{"n_layer": 16, "n_head": 6, "head_dim": 64, "norm_place": "pre", "norm_eps": 1e-05, "positions": "alibi", "beta2": 0.95, "decay_fraction": 0.618, "final_lr_fraction": 0.05, "seq_len": 1024}
MLP neurons of a small language model. Each row is named by its layer, matrix (up: input weights; down: output weights) and neuron, and shows model dimensions 32-223. Each number is 128 + 32 x the weight over its row's rms, rounded and kept within 0 to 255. Numbers have three digits each.
After each neuron's rows, "fires before" lists the tokens most often just after its 100 highest values on Wikipedia text that the model never trained on.

L9.up1199:167122205133113103131143093073143125193122034137108121164093072140082081078103155128106093159139196170090096084128154205115148084129138073147157113201109120086127101101110078111189148125154088219157168142112137127138139105123087145099106132123068143096168126138163159169160148098096138120125146172126197116118076097149136173106139134114107149167157180081119157142122115151140136165226143193113069180136118177159109070088073169141203061162118150124099156094144099104102085164087151150150140127102136127120156182123070149145121090105142144090090136146111112179167169120187136122
L9.down1199:131176089151127092153080107114074113152105110088129038157142118128178136117100127057129129117175079193129161096094143114134115185131120153141149092128111146119088091140086108110110116148194142104129150151063184092105157145125133116110147100107150118123089179125096085128152145103156162134180087128086143117132152083167106129139087198116084105143134180110193134085079130152109153077141133139127137152117102136129140197144077122126110119167096133131151092098156157079105133147200173113098122190144166084100179119111192180141170156123107170162120154100128117083124138132163144149
fires before: "s", " Band", "ek"

L9.up1385:203077131084149123100141164160094161151092099128139094051154144096129156179102150161143127135146162128110121046141155128097108153068174146115111171118100161080192172173097139155171106132171140127175116143110080155149055158084139116163068074150093191146130157122124109137122094075127129093092166149111156094160091200123097150122081076084128182150177121081093132106087100130129164177144143151122091155148130107080120115183127132115178130156112189145092170133167164123132148135139117131148122106158076077159145180166122157172078111095132178154138135152146149129114087118085119137
L9.down1385:045060130160158113131138151117156148168092096106137166105119072120132108122120123165147086161130134138094085106126174171157128109154159126143131162186125119097112149169155119119205115145112107076141159083087102179133108048094094156088066089112191174189100047111117164117168138098125165114178085108122131167077164121172094078171111145168158120155164071173085150157169129046140110129139145112146124113144116124126132132114148117134058139115120084123063097112097094146172150121096152101113112114081160154084090105108143118115117175179115189153096161097126119046163152130153117107
fires before: " |", ":", " by", " the", " Votes"

L2.up1296:157112172108142156163101086128124125184124130088121121109151124158135187139161154101146146106071147127133140084129078163098137122161111114068106146136119088085129139169120136171137138144160156136132107156144132167129098151092146119124119130152124147114114193103101147115070173112153164057143110141142179186182092160180113110120138073073209170221124123128118116158126149163126155188107146165141144031161102056090102153089110155132143115110080123125125139182135119142171125083072120147123171142167130075074126093180057156092104115118173147155136113129094133136086127090103145147
L2.down1296:131111123122169114142181124078142119130174078187066126066169130143159105144116088138139147170222144145112139123143166100128078166105121119144085140161086096142140129127188161109153145162129108100155158175092151113128087116132117175120116128119125111106094130123168108144145140154170075137119162142133124151132144132176113072089120126142125043155195148148172140127167126072172096154139161142175134166109127141150168222177058125136089083137173133129191155142161128095118149129102154135079079143153089139136110083118170178135150096110083134060089193141080205130056104142094137165
fires before: "\n"

L9.up523:141133170147155058108120161094159154155161092132053096123115137151190162149099137130193147170184221143136157089156186161139115115179150097137145138132140109116151158116127111118121112151106141113059104145185138134106134119133161168155073141135214098140111187152073098166079130121107117140142182148147082112171133131138118125128119087159054153150210160077150136137106179104169137114110129084111107102175120099109201121144135156128086120131134197151166110164110131140115132138069123117099116085150153156117109117127128095061115107136144173117128079116096168159113152154110076141
L9.down523:146126127094115131107143114151094106110121166163176189117157103164065120126148092115100083110054050137122085165112134133132130143119083173087118063089139080139095076130130164156142139087170119184213070121088129096179152144090097110106185103147072197160193043122167174095144138129139106075094078098103184162130133143102133129119135171111191139081086144155142148139134096123094116133145106145193136166068119166136088173066106132132137158107150138167092153133123129141106106095135086137165192136138101132156126132171155164148120125122165123155107134104093105077135111096156186133
fires before: " |", "\n", " and", ";"

L2.up1531:140081147147178101126106148100167071157072092162171142121153118085146105159179076137155090139183180119103162161096160155205133129116142096093069082158161147139163102080146132125155151132083137193159114128163148077146076036081081153168148112087181112081176144112095163147117121097130132144099183121148104092167110167117180078048151126156069191161125118109110078184115114149086128098175137136147126085116100076175124140137180148107069075121110129147142132126056097076107084130061108144109176138165103158138132094114117087138121106108080131133149190155143174172133160139119091161
L2.down1531:199164095205168141114160112071115130131160177129121142080100144171146114191132140212181125125122150076103155129140200059116064121136107179121109109096085098154141143110147088128168110121117119171135097142117140071123164108117077114054129116115132095131143086132095067172085124083134073158166109129083109095126127129137174128138123174144139085073172112125156188125138157101138123054122086135091112158126133139096181127131127127134119124105117087140180110122142092101116117177084100126140088092109149176087075111139166152111195118185134165153138179153084152125149173099117146071
fires before: "\n", ",", " |", ".", ")"

L2.up1244:152130167128172068145122103108157119169146097116094111161122124129160139135159092215165193110141130119051138125074208161144142106107111074090099148170148121147100146116109158100140177042111059154095121139184094117158165050116068114170092153178172150120110148130089138156083115138078099132082143152130115099184116098157175096096039149166140189181093157092062119167110147079183175180129158100092111153149093096142172128145116094152110098081152145144161148191109118162100124142048131146118100048106115090087128080134100143135159118098123106145149103166181136141151107105091124127
L2.down1244:142143097189152099144129146138184155136134123151110145110089103107151119136107133112151175121160113102113122127122139158177123093117174206163118148144176193131116171145142098204104174098136136137156112148177070186126128103131076140156162105158201104128089145078133103145132104119149066132087156187100093171138123101107235113090115130124126134178114163178184074162082058154147115148086085148125140123139114095054076136104149129089104141184122054082154142175108111151199131176084102092116166085107110108169125088140198146122104111110133102132124138116123148182142148100129082173
fires before: "\n"

L10.up447:156109148150141084184111143149082153116079106176170113163130128068137148121128104089105096165162118154091123076158124149124125086152151135120075112081096129113167097170116176114151197115155030131115127096135218160169178095043119175156102100172106108165124115206239114175137103148114125128123106100169132147158152105124123107130110115143140180143167155073153081168126145150148179160157154140141102071093116069131198123136141120134088156205101119112135135186110194200074137099104090072150103102106118125131122066116068125146125105123164193129076162133110118154156100071123129142
L10.down447:128134102151117193068101148150146106098077128137112006199080120113102172130146141124127165114178088114135112100101137132142163173090157094138134147112143162097137105158165129127144098078137173073110134082105090066118194154101164101155100139091120121128176123138124176087183128141114125131117144094148224112082171112131110127121101072125143136160115127083151150095146154088131150162157099150114112149110109153109131146147175114125124106188106190148080136132130176168128134150171163108190175118154155113113110070111154158172106171132093145208164100111056106096170129107092172095
fires before: "s", "th", " |"

L2.up1493:160163122112171102142146114166184108155114102139109102137120147138088083121087111108090092161166103177090128095128094172109135141171122150138141135162119176148117093073134244104153176115115166114105105134128152085141074114076179182121123134092144170067173115141101138153103119127181142103084163122155072107132137156140064152153152136067101184145103142105131104131133111161107158203156163152147131122132065067196151129143168172137158154165088176124104117157061135108122185146104172162123191159178098118119153132136109197139099115103149102127153138115070145125125134116074094145
L2.down1493:124144086147148116172184187105156202181085114141135134071107084164130144197156154124077129120142146142131096124135147105072125137091115139105110061153154086090119199166181094175163144113141085140145111121161106194083179163135116111114137106090122109135101104148101117116150123063080101107142095140112120158141109190118108117152124112114148107136129063163138140124120122112099167076128126134102109161110103143151171043155061160095142114116179147076121147117149107138111137167159124106089077135115103194129117123082173105040130092126133145137133089059106155100176205155118096163
fires before: ",", " ", " |", " were", " age", " population"

L2.up1136:182101182085115132115098100112132100146107085165170141162120102144079117164144159159134122108131128092132094149097126138166116149077105102113194168090176100104045144172119095140069163078127105131099173141135126134130175103070142125136049129126119149183056134175072175129129174161095167081098134165136169163186120128091165089131092149107118164140145151162108131109102131103192154160161144115104051144159105086145117135097097039117096147123164105173160125126133084214140158094160090165137110086088036139083126076148074125127092126099086049190149094096201133078088070169077154077
L2.down1136:124123149141133103111138150086158159132075181144124187119135120111158117194074136142148139189163040115154091119138164126123172165183105181142123080148176124136066134112101193088121112109134102074168178129198135078109116149143114141133195129101153127123129140133124112085094122105071181160144125108102159116133169128096113127096106148110104115125076134121139172166187078123140142094141161166121144138139113130094092120117138123088116088166114093094122138074139124117123157130122121046127124102164200114157176158105127153134156148140178119126147076174123102172141127132133111172
fires before: "\n", " ", "s"

L9.up212:163139153064138105121109093141106146172160054081075139116144147110204098102156126184195178087188167099121179166159151139154124144151121142128133060182075129152149110087122154124130103132145111161111056097131098111173102147090196104147117130112123112132161133133084140165095117106118121155105141080113120129202113156096132169070122120066140103147178190095137109110138158118140110176154119155143085147147148121145145087131179166175121115141118151122104137120099144159118101138085102104113172173203127150104120130142107148092096094109112129092136167158095215110122125112100166128
L9.down212:149125108142222164134146131162110145135153172136121157112118132167107153175084152105100084170098132077135077067116117127111098083140153148146143157147099115171175124155120174087102125084133136127148093100085106125050167145117057154149148049101147115120111115102095122115189126177118129080118100170101089140155135151080137169134125167122172220091103080151119142154079088186122123074108152084118118126117097163122133137112101053115162111084177074184121151167166127100118173102128120150120123187033129099146105140123133120140182134126060146138115086193133097085112174121132148104
fires before: " |", ")", ":"

L13.up1287:174099137107066108195146069089112155149088093089099088135113083116082150160165136167136089171153115068116114156137141155099117163139175136126136160108131165095137174130132148138153112098103117214073124143210089120154150104130148151119130114120180111225128132154110130149099117134086133100152048157157131093162138098094139162121117064132119098156156087148130166160175142116137190147128137133145122152196133101122194075126146117130114122129112116149114125160128124161174136111179034139123146158114189141087071123084081108072169135107107149115024153135126105117133096121164179141
L13.down1287:108131181109163049057119120135136125079120092108172135131151153172134082103126124139128180113045167183105144138139108121084124136141112105088102153158132092098136121128119136137132156125148138117145153083120117127125151124089153059118125156168133134091129112152112157114142151160129170137151193130093145163227142134162115111152087151119158098169082135132118202149158162117127088128108141131131124100101131155140125226096090196160129126147138122157119103074101133083080101081063146103147079098126122104212201120145175186132110137165112169131189096146112119124105121147172159096
fires before: ".", " in"

L2.up827:184147148147167082074127131121183109170182121104079124169138126167163133177139139151182104175157132106078142164106133157159103107085140118134132155180051111133139172078138161080176138112114102147061136133117154116119117099095081187173115110099122106048123093140131114156116135160135105166101161145164090100170135110176170073146110097116106134122116142113106141148131093108130138156140135146080098164113076095110187123197185129153079113123145140112186138176081093138141151152028157127145117140128121116115153101131100166080165137131101071096109125128100185123082120124098109180
L2.down827:109108044085078126084152128102117159094138121151164154152149137102136129116149112069120135112107100148195115159209138107078128143155142135167163075114147148154115160135131083149145147170127104138108106105166148127152130131134099159087113135181127128194152176156174135116134179171174167111181043161143173172132140139164108202099109073119116085132137163106120080097128152128150128111121135116107116150148133136133153115161109152097114111080085123113130131137098098078140107164204141105062167090097156114081157149139111057108097084063161130089145106084140137134137146128167146135
fires before: "\n", "-", ".", ";", ",", " in"

L9.up185:134143161135096116112137106114159099111118128159195103187147135126098098102103046130111120121051131149082117096188086174121082109136115101125196082159124135104097105117148125086153160199156125187181120141118081056122145122153156103182156107085143132185105118114115168136173106098080093119212214113137151110127067179103136167109168126118124145123166173109074132096161207164152151159074110126139132160094119097118082099140082117130121106099122135105092121152126132142084156105098063117096140089116085159092112129089124175099120141165131165097108082111160127182128048158145111060
L9.down185:118146137123062074093101136087154138141130138097136100092178120139166132139127112116110117129191079108096129156108110141154148137174164147187109128182076106085073158061123108059108151155158148160113066120088182155059108107083142126170071154063141184128115105134092153147123137111130156161183158151052134189145122116089129156124088118090067069149144201140132166108095125125093111184106125110159131104069123123183099130131137081103118137171133099076131126163158103120108095130142129146142137146120142142059135104128136227132096175141137136109066135121179155186100090124167144136
fires before: "a", " a", " ", " the", " A"

L2.up376:156166119149136079081156131149100132197118078074074122173154137048085097184163152149138055149123140142137139138125146140100153130107126148113114082193099144173131118147125170176124212106102123166110105115151142069136126034113156133166153107152112165117144109112099125200132103129084142155108159134119142121119061091165128081140075148086135150156088217134113116158094174088106167151102147156112085177131081089144144110164174115162094125143107153160193141194103121130124125039130149159126123133097147110139106081131089109085150126156123096169115092157166149134136142115128065117
L2.down376:171155068188132063109134127090170159148114102124108115144201153104114108181100131146146110145108114115167102141175149151106120119074119183128148153167165122186174203127096157170156158122138112162170094145126211150070151127139112146124123114131116138078089165077128118139101130138080119169082104153148109110097132152177182169187035093087136141111149147149143145124125121081089151122128123216070091214115065126145121124146206112112078126162097137140115107153050095110172095115058142145093099114065145097117190086138135130088113058141132154172156125106147134148122119164127131101
fires before: "\n", " (", ",", ".", ";"

L13.up3:147128117145127104152101141126154112166181140071146151134140132102102069098127140145107115145149154102079125187149128105099105155111128109161055159105104125096088124102131169177123189153147129143176154127144135136158160110035083112123129147112155109124182108105100133120089095102171100130115157165175141120152072107101053121070131126131136160128161162072166135169151137143105182200241137141178124153082123132140160080182173190128178113126151137120120112160102138202109139106113144090119148117177142132111174145127186094093068094121124084093096141154112143178165123132074118155
L13.down3:181125120138062147108075142145121098142120133101140105154127135173095071140105219101103073074175144130114094150190109127120165081158119101102134150172149141110133084171189144107137068133121060147130124146159073123110112110088093077143089137150104153089127092116094111149130098148144115140144090146076125158149130133097113084111165149072169121114088126109154105127059081163100135096190090111119118086069141135166092202131164159154166150139088122088121099110095136108112170139134107156107129160117141146158132138082167122194145132095122107138151096088204145187135143128086171155
fires before: " |", ":", " Incumbent", " "

L13.up549:125139131153081111157156161030139096158109146088120118192083082113103118122176140147135212095149132145130134099173147134149115083068148072196128078124115145070160126114140126098156123181110112159104122119102189157112118093154139151101095150106132073094150104154137122190106131108101189073141136153129188084132096086114071178110141126140155088173119122083101160125199124139145097184167109115106105164127093162171060104136155140168199075128134163110102119139132118113109192096069153145161148148176136119111125104144137135097119136091142081178091094128111010075148165109102090121
L13.down549:181138096177104121158124183101094170138139078079109044135129085126205097176137144189109142116163144109098145197147111067106153201114115136122159054184144175138126156113132104146095110113128113087101120113162139100140182150137143118084096168130143115143149109111107133156110099186122150108147117161106086093133155103152123146199142133171071115133099080094161098124104175144114141113088162181143150136101113088097138167177112116119154118149133192170082045091207121073171096163140188127142086102173158160131162121122177126097091120118117081153146176090137168131169118129172105127
fires before: "s", "san", "ivers", "su"

L9.up344:224126106108093087114098163159179099152164152091116116130128130133139070179159100168138142092161180138158111062123143185099134080098111082140088129150069132077153080092094101063137153125126124153136159129184155177131146074123097143079032130144107132093095152129151130126137114112115145081155168190147197191137132104087091120128102079136108139161115110090131142113144136101102113148179153167172075171128113154132102107171138127137184115181077202153152091112129065134139117097091112134149133138154083139176163108175106083123150127114101063121115123161095076104111127117126118140
L9.down344:156127065148125122111095191151119121142169115097102045119147135152123137125127134093118059147224089130197121111075101085110131127130125092175146125180151095119097159156066179113157116061157204086081134082141141098070156115107160117143131121092142114112110128112119109137072108145124162095126082120110048101163127132160121140132110168089158099148126136115219163104111084148174133115162096145191150082133123109104149173140107110091104144161099146117146128107164158124124154196129115110126091132104148126094133090109145182176105163079134114112147092093157165125161168134140093185
fires before: "s"

L9.up152:155095150097130108134195095102084152132150137125128122144074130125170143068160088120134102064061106069095165107138072115125156083118172125091136120203128117111083126128060180178160166099109123166136140145145081138136131094127086121151082108102086158116141133165168145117096089095154210023161101109144130180165155160174158127154130117139070132099129121114158128164123122183086101124146112189151124161115117089090123128122125138106077138171119135124120128125127076176199160083152112127126161121118141130145153100146134135148131128114110139156118112157124075120118126091113100134
L9.down152:134139113098132129156147089093109094111142171081122131129103130103122149077085181103155114095064111135184122138127133119150118145139136115146186137170132137133093184163148099132132082130098131108121107123110138128177158090098145090164140137091184115145188131149138059058050166138113091155148133087034125089255176166156153097135165138120152146087219116132147199137125145094184127081128131097153179115171158136125132127095074143112131116140110110125104108176166106092181155123092133122155136155061180167164142138160096101111158129137101172165184116135098113109120105114092168114
fires before: "\n", " He", " The", "Following", " It"

L13.up546:130120087091101104095169068154105190193147173145099088147106079109130126146130124118183144173151105134164120185113103174180082078075139100146111145090146079114099040139151149150147194104141140156100186132129071169161118165050109118116149150100116142171128104123127176113182144107072166180165151146182168149159159164144067128157111113113136151140146112133135161113108161116181174160109145167137023112183159115058184107247137084136133138116118171120107131152161094153114127122073135102147155103148097056159131127151122125102111107172105104146101114153157146120110113140135132125
L13.down546:074099128113179124146131059111136183124113083174128158079133123123132134145173120140078045143139118095103145136131171064114147102154083101067151201095166083130186137171137171108160069146105135138077125156127097153063142065118164146180139116112147107143156142128105140154090142106139069097191128136090075101216071122133111125136151126132151216145139129116160155198098157098152164078155164145116143108120042126141132057096090147119080116058065131105127106119114120173090126121075199141098154181156129112156153146134186074139108166139117108121153127138083150086110128109071168132
fires before: ";", "th", " |", "\n"

L10.up925:129125154140167144167176103132155075160135082139151104127145116125139151137141118140183076090190157085130147079115110145143171063086114106069142160183118148083111135157172169079126161070076129133145120125059170145153059174103092169141100148080155122130125182126103139160111158149068160111133151074137215158143120150162127094125112165073067130202061139179072109176146071088175170161096094146142113141130128183097146079147142081104150126095115127163153162122194130146078105142075124185124097139116111041154125138146124114133099099154125108144140103082128123136129145131102117087
L10.down925:130096144142084150164079114167153142105178157080103091121169107174104091152102095151146118133187158202074062089146154120195124113125121098104125110164128130126097115189170078156131139162130100103152074195150177173168135200095098102157138142120152157058172058180087117121128130106113156154150016069091138175174115112217120134152080104071186146137130144086140106120101183152199151169103147105123108122077109110096106170128165188092108176126113128105164099145117134129145139139143090176148135099141109092179156130160139152091146136104132114135151113115158116110169096143077154130
fires before: "\n", "---|---|---|---|", ")", ","

L2.up739:153077167149173094161095101113190099204090137137140072158102106115085154120141147152092138198157081200095140105081083153112099148118136130093084185174126107121124147175145133110157117105161137117156116139111061147124086135077157157114086093118088169095099144144145130085158151143178137157151113166096089134188133134141111082115137112038133134178155145112125124138164129149110152197128127165180100099142074101165172150128145145091135100133082123116152124210112096139141107105105060129122166144123118083120161101149100130088133123122135103156129127097074195071135114086134125111
L2.down739:091116097140133130138086132092149145127148110187107052100080115124211111157099152099137124125153128100131121158173179091104115190111146106131149145139137133133162049099154170096169174164128090118131114158148161139140095109158118158136142166086150092096153165089096146122094167148137079127133142106174065154126138126129133098080130115143131085128149115162146114140131117155165153141088140129128182108114151103124177202140059103150113142097131126109126101095109149056107166137169166123116106155134120142175145134035142160098156159063115109072081192148092143139107145131063133156
fires before: "\n", ":", " ", " Party"

L9.up942:096121153095144128155162061084120138205150067115112111133060101109128109113127144169173061104188114152120130168118179183120053135122186139121098094150131210185131095142071124092129100128128115135152190192119109155182155156118131176143046081086090150135123079160087185164138128123103155054134133077131116113115134129163097152169106065113145168199148109115110159113111107142077166093187127183151080164099122150148152132089197141142086114152149162171168141158127129074097094142104138112074132136134119149115101107164164101154170123105133111120145156147102109149121182133112101174
L9.down942:155115138158109082130133066113157137214184079068101084098155127058177177158120149169132128107161107091080132187099141126122109111172180136102075138112167125117080178102100122138089105078143109105099180104097092166157185158128110126120099097120127133144091167122116134179156190168116099163183105155079089129068129082135173092173119082077118139202166149124157142142071114076122148097103117167133156149138037144126116131165151093155101143090147091164210107165179142120124126139090085161058110102081213049113082137159153102104133103119129069151151108139113137119166090177111125137
fires before: " 6", " 7", " 8", " 4", " 5", " 9"

L9.up654:070126168147136167130145115114171107151157083048085127112119111149121133146217125172175159105127113117126166156102122134111161121046130091132150075173178183177118149107130155109139163095088115176111112066159142043115108099122163129113142178113107116078165126068096179096141166134090190111150237144188112216147112126117162074045133096160135127099091087113131142095103161112083130140157097137156134106128133138137142121140172109148096052126151153142150202148134086122090087107033108113067139129191120095076093112185142102150151099087155148137141110121132110158152126156112101086
L9.down654:070133116138123134111133096094108110065158110152104134100133117141112197090095179098124140098158176123167129111111144128116084072165108171154111142162152122143110131142133134139107124140182082120153067119127107139118103156151035115151138118131158131118149117094142143135124118125136068175093078160108131153141122171127109114111116095158124139172112172161144075140141095148159145054139109087051119153113081099165146136117135151103119149140121136062124148180170180089046177184121109137117130188107170113095107122088137159190155126105134123124038072112166132144170145163121156151
fires before: ",", ".", " and", " |", "\n", ")"

L10.up158:196138183175122099126161161143128143220136158124094085137143127086121038192126098179108131114156138118124126054164148184140080107118157084170079122147078112054144053154158126098165135123102143171146157119142186117129115030114107156077055134110116115081162137092134131100105084092085176123153136165150182088159140113125130138120131128140137125128092112073157120163134167117120099155216171183157104175104129119158096136126133134124198130161043195116145102159113102123160130105066138111145163125124133145154170142176072108106112141078096127154128128155066086143126158123080116098
L10.down158:108119107170077131139111179121109099159111139102138103154096116133140134093138141129082089176146109156184110160114122075105123131101069133171146140179144181131148096187090194138059097072130171064132147111121106125088142132071185133128170148097146107130140147127121115154151115161142134118144096139112103130169151134145088125156130173111174084099130135148204155130125154102152160115142075177162187136129121164116116138116134098135102114156083141091152112093156166154205113142123145103130075159102129167140142096105106132107106191088128135167177136113147174142202141083146105098
fires before: "s"

L13.up280:109103157123135157166118099096157119100179116092160083105121122140185098129135153177167150129163176129146148135140136116129100132139171136134053138145079124147091089101095171066113117152121101150174098099098139154127150164131089118095143061122062137168126123114104172095200165146118170124145101100186091142110066058157007120129139123184111144140182153117102184127122166153167140152143184158229126098121146124180166133054118141161101108105030111133104121154145113183115107110151109127114146097148169114119137147184075117112127064132123148153105147099134105139186175154148107132
L13.down280:147111109121145134115142162146122148129158150174164135137125199140196159135147101090113155117124130107154158125069134135152106127139110126077156150163116143153135156147147139196146107117140107113077185112199126153059098109159141110144096169085116109110132107112097143168126077127116144140136104145103150116116178144081177131172119071123177110132073125153145059100108147105105149165110106101072076116118129116086098106139189113104099165185170105120126109114128147085153124116134105149116125131123108156112154108081159123103104118097159138127152075101154166100095106084076129148
fires before: " 4", " 3", " 5", "-"

L9.up854:122115148172172064092117054143114165171131120117130108158135188103112136138166098127208095176143146158134145122185103194159131080086134099105091078126102174100122083171120132209101169121082113176116140111079091159126111098106095130126117104136090105182166113155149133178195062177073142121116169025157128136139156100112145141120163120150104213145085244073128099173147105182145164146119123112116075141167117104118077094159145149178137178117178127167102130123162080109076114115106129161110125102169112164153126165172110130168107146149065120156121084190107115115137108172087107142
L9.down854:113141098154125131124136157091060145148159136196166080091227071120149145176119195110114070201130104120157124116173095142102138099127105130134126159147155170129182108139195090115126101164150079076109159151147178161077164125072111119155115102143134091109075099098156148145139098143114136114097117152138130158116124141135163078218109089208112127089139114166131127105129090081096132117135094088111175186083087143122068083107117194111119143155138143079110140116105155146118094164136182111124161185113135077169102112159143107209131162116089145138122074134099107112080148144135141153
fires before: "'", ";", " |", "th", ":", " ("

L13.up879:171086114116119137143190123118168146103164111116168138112088125119113176171161135160197165120153164121081080164113151200169153126138128149128171118118148023145110196107088164094111119095077156113090083100131116142063154095143130114101104084104171179176150175167121111152151108183089155119090132104171172147127151141115090102108127104148119136137043171119129115173113138102111178100157085146149128176179175149076184147199150136189115071120121087174108128173181149106139095115085121111109126070134116118089083110130085090129108122147153112106193112104063139162114107118177125131
L13.down879:129095137119163123111106173178163104148127126102113187162169144119103085111128117149108138174131179121141150113113063089131136146137133089076100114079071119106139148142150057127160169160185143138175097124149169083155093142078127094102130145158101073057163128209085133133140109115121103093163170146076142121108084075186180099125126092077164130136111123112151106107111205114147062167101139122180065092110116178100131134152126193061095138153147132096175110067147089113102135159152181118121087154124117145180191132170129171124130125107157160141185098161157144086120133103112099098
fires before: ",", " and", "."

L9.up1492:071067133145128148090115073128127097180119145096128138086123122110118114125182091112166099107156099121089127143110156132185107077092178234136130084112093106126190152135156188133111138130146152120129096125061117099122089049085062111139103092096087141089145134094116133151121114178120169168158124137146130125148096084131066084087164118134108114158156141196154108103105071127079141140146103083158133191131101158203127136078169160202221115119130072104152166173152117200106119138098143110172179108129082107088146094139134134103144132076105115121112172193127119127176126130104157129
L9.down1492:084150114173160131077091128146132067174133153185056104108147073145089114133151090104134138102164126143184190140126147070061140098112129142154104127162150148171169163129164117081136168085174056124116107145095141106111096134098091168154162105134121143136086149135062113129141140141130139094148133155173089187132147133190120121134136158144146151117159075169130106129138102121123162091158135166131132141104080158160047099125143148159137179110148157118145129099098147110152142134128096085115124059138116117148080109112140131181195089156081139117177113103108151156161176117101132069
fires before: "\n", " is", " ", " |", " (", " 0"

L10.up921:160130121092125141124057183115125172147119122130138150152089160074158126148125131128202136145130144102104166193101168125103100154119130185074150113131097106184116160121107160151094123065160166115122131093093148111212110088131063124140155088177140136142217135109149142141140145127135112119087161136124157114157214146142170059048115115077157186103099179113082061093155096097144130175144113184160074139117138127129145104113112105148103124150107140131150126129097150152123121134090114143152132102136099188157155130079041128104152077104144133169156195154172186158120121106059113130
L10.down921:166174144142153164088082138128095102106175134138116104111092197144161137097122148094085118131165175200107090107094130139102127114143145163149149166114161152091134141117096112160191066116121154117087158116127158136078216120130198138068127138076123116161120121158129162119096156129163068115145152087132108172172108125134096107168078101083181095141141112050168114162178165117129135134177156130158164093140055153166120092107165055164170139145100112156070127089149159148148128077083113159120096125216132118123155117112079156186109127095099116144133149097123127123154116107137107081
fires before: "s", " a"

L9.up825:124150131131135123109154079110170068142133110124166093096133075124106152104108108110138100194083127177139086155188114110155109160114142135091148073159078142133105056111116096117151148144136137162177114142095146115154215149147172099164113160079106091131088106104160195147121113115078110131158218083154151129122115122129106173128148155136080121164133143057086135109114141148188140144096103177107188164129130095096117094114128102103112113116145112076088130193144135145060125166131151172093105109140083167101130117147115196127113126198159150172100111119165153144127093134173116052
L9.down825:130115082159056092104139151175213120153157102054127065104165115119170177182097159064139083134209114157177152101046097099132129159077159153091106083184100077146135098125118117106128178172152148150148150133128151147101160113100097132161101101084088165086110115089091169138084157158124124138185076105090079200069164124155106138112098123082128065139099147113180146118097138110142104109124122153135140075127119135162126134138165122132143173162152086100123136133158124105092082212089111143061127183111139122092137108085180152179145149142141144130122104086174108144136135091178115151
fires before: " the", "a", " ", "-", " a", " –"

L9.up705:118115169125168104071125121164108176161134124127143101117154068105156153197167118115142112124142122097073143150178138155145153119139144101121062151130128175091076139137144142103114150085144092166127139131091074093132094106073124163125070091137087113109137144139160136134099123139070171123185133109161120084136077188168075104124132080182110142136152133083149122207171134104122200134170150205115091088096093115137179109140138173140127133076147135144179174202091134131134096171139128077128156090122117095130104177141174112190127116116047151140149146172116120113108124161148121070
L9.down705:097125122132099113162145100139198112199116160127109095121107096156162166125147062147121100189166126079064116173116132112095120116103165154152113112112139132189135119084136093116108126099116055127152170131126178135148171186090076149157114090126109139111119107143107144113159158146110057180136054146165080097092157154066131154128147077172102124187147129155150188158147077134107119064097113147106108169108097178161145120142131140151071158077120122189167128131098166102095112199113098152124120152072140132104177116122158128133137158115100155103147143133101144133149119138106147170
fires before: " |", ")", ",", ";", ":"

L2.up227:142107139142166105153133138116177066191159083093124150153122118145083120161160065226174139104162120089108137108082142159165141137089137102102043174123170102143117109087162125089108154174121082113147121155111135156087127098096094109156074122109096136073077108142084144103082173118124124132121142139147124134177091159153143063060107154129146186183071168115097146105101091169098071128075142153095153107146087111200096138132136137152129118110156068166167128188107115159116111111089146143108138123124086072092143097161083097127118153097125114186117138114119162082111108148045128087
L2.down227:091124122122090094110124072074158137120101132143132131132067095123164067132112136124174152121127116111149148194141151156147108130113182139107162107126192164163124143094141126092104117083138036141147081164144157133113097142149144145188148151144162133103181144125139130101107084144137058179094122165132127130123145095126167027136109149136121143089135186157194160151105080154131144130107061183119122158063095184141181219104170084147119122097120112117131081096078139144134111190090117085150112162137161083128152100093162229106175150091095090122151149064126168175111158163159159179
fires before: "\n", " |", " ("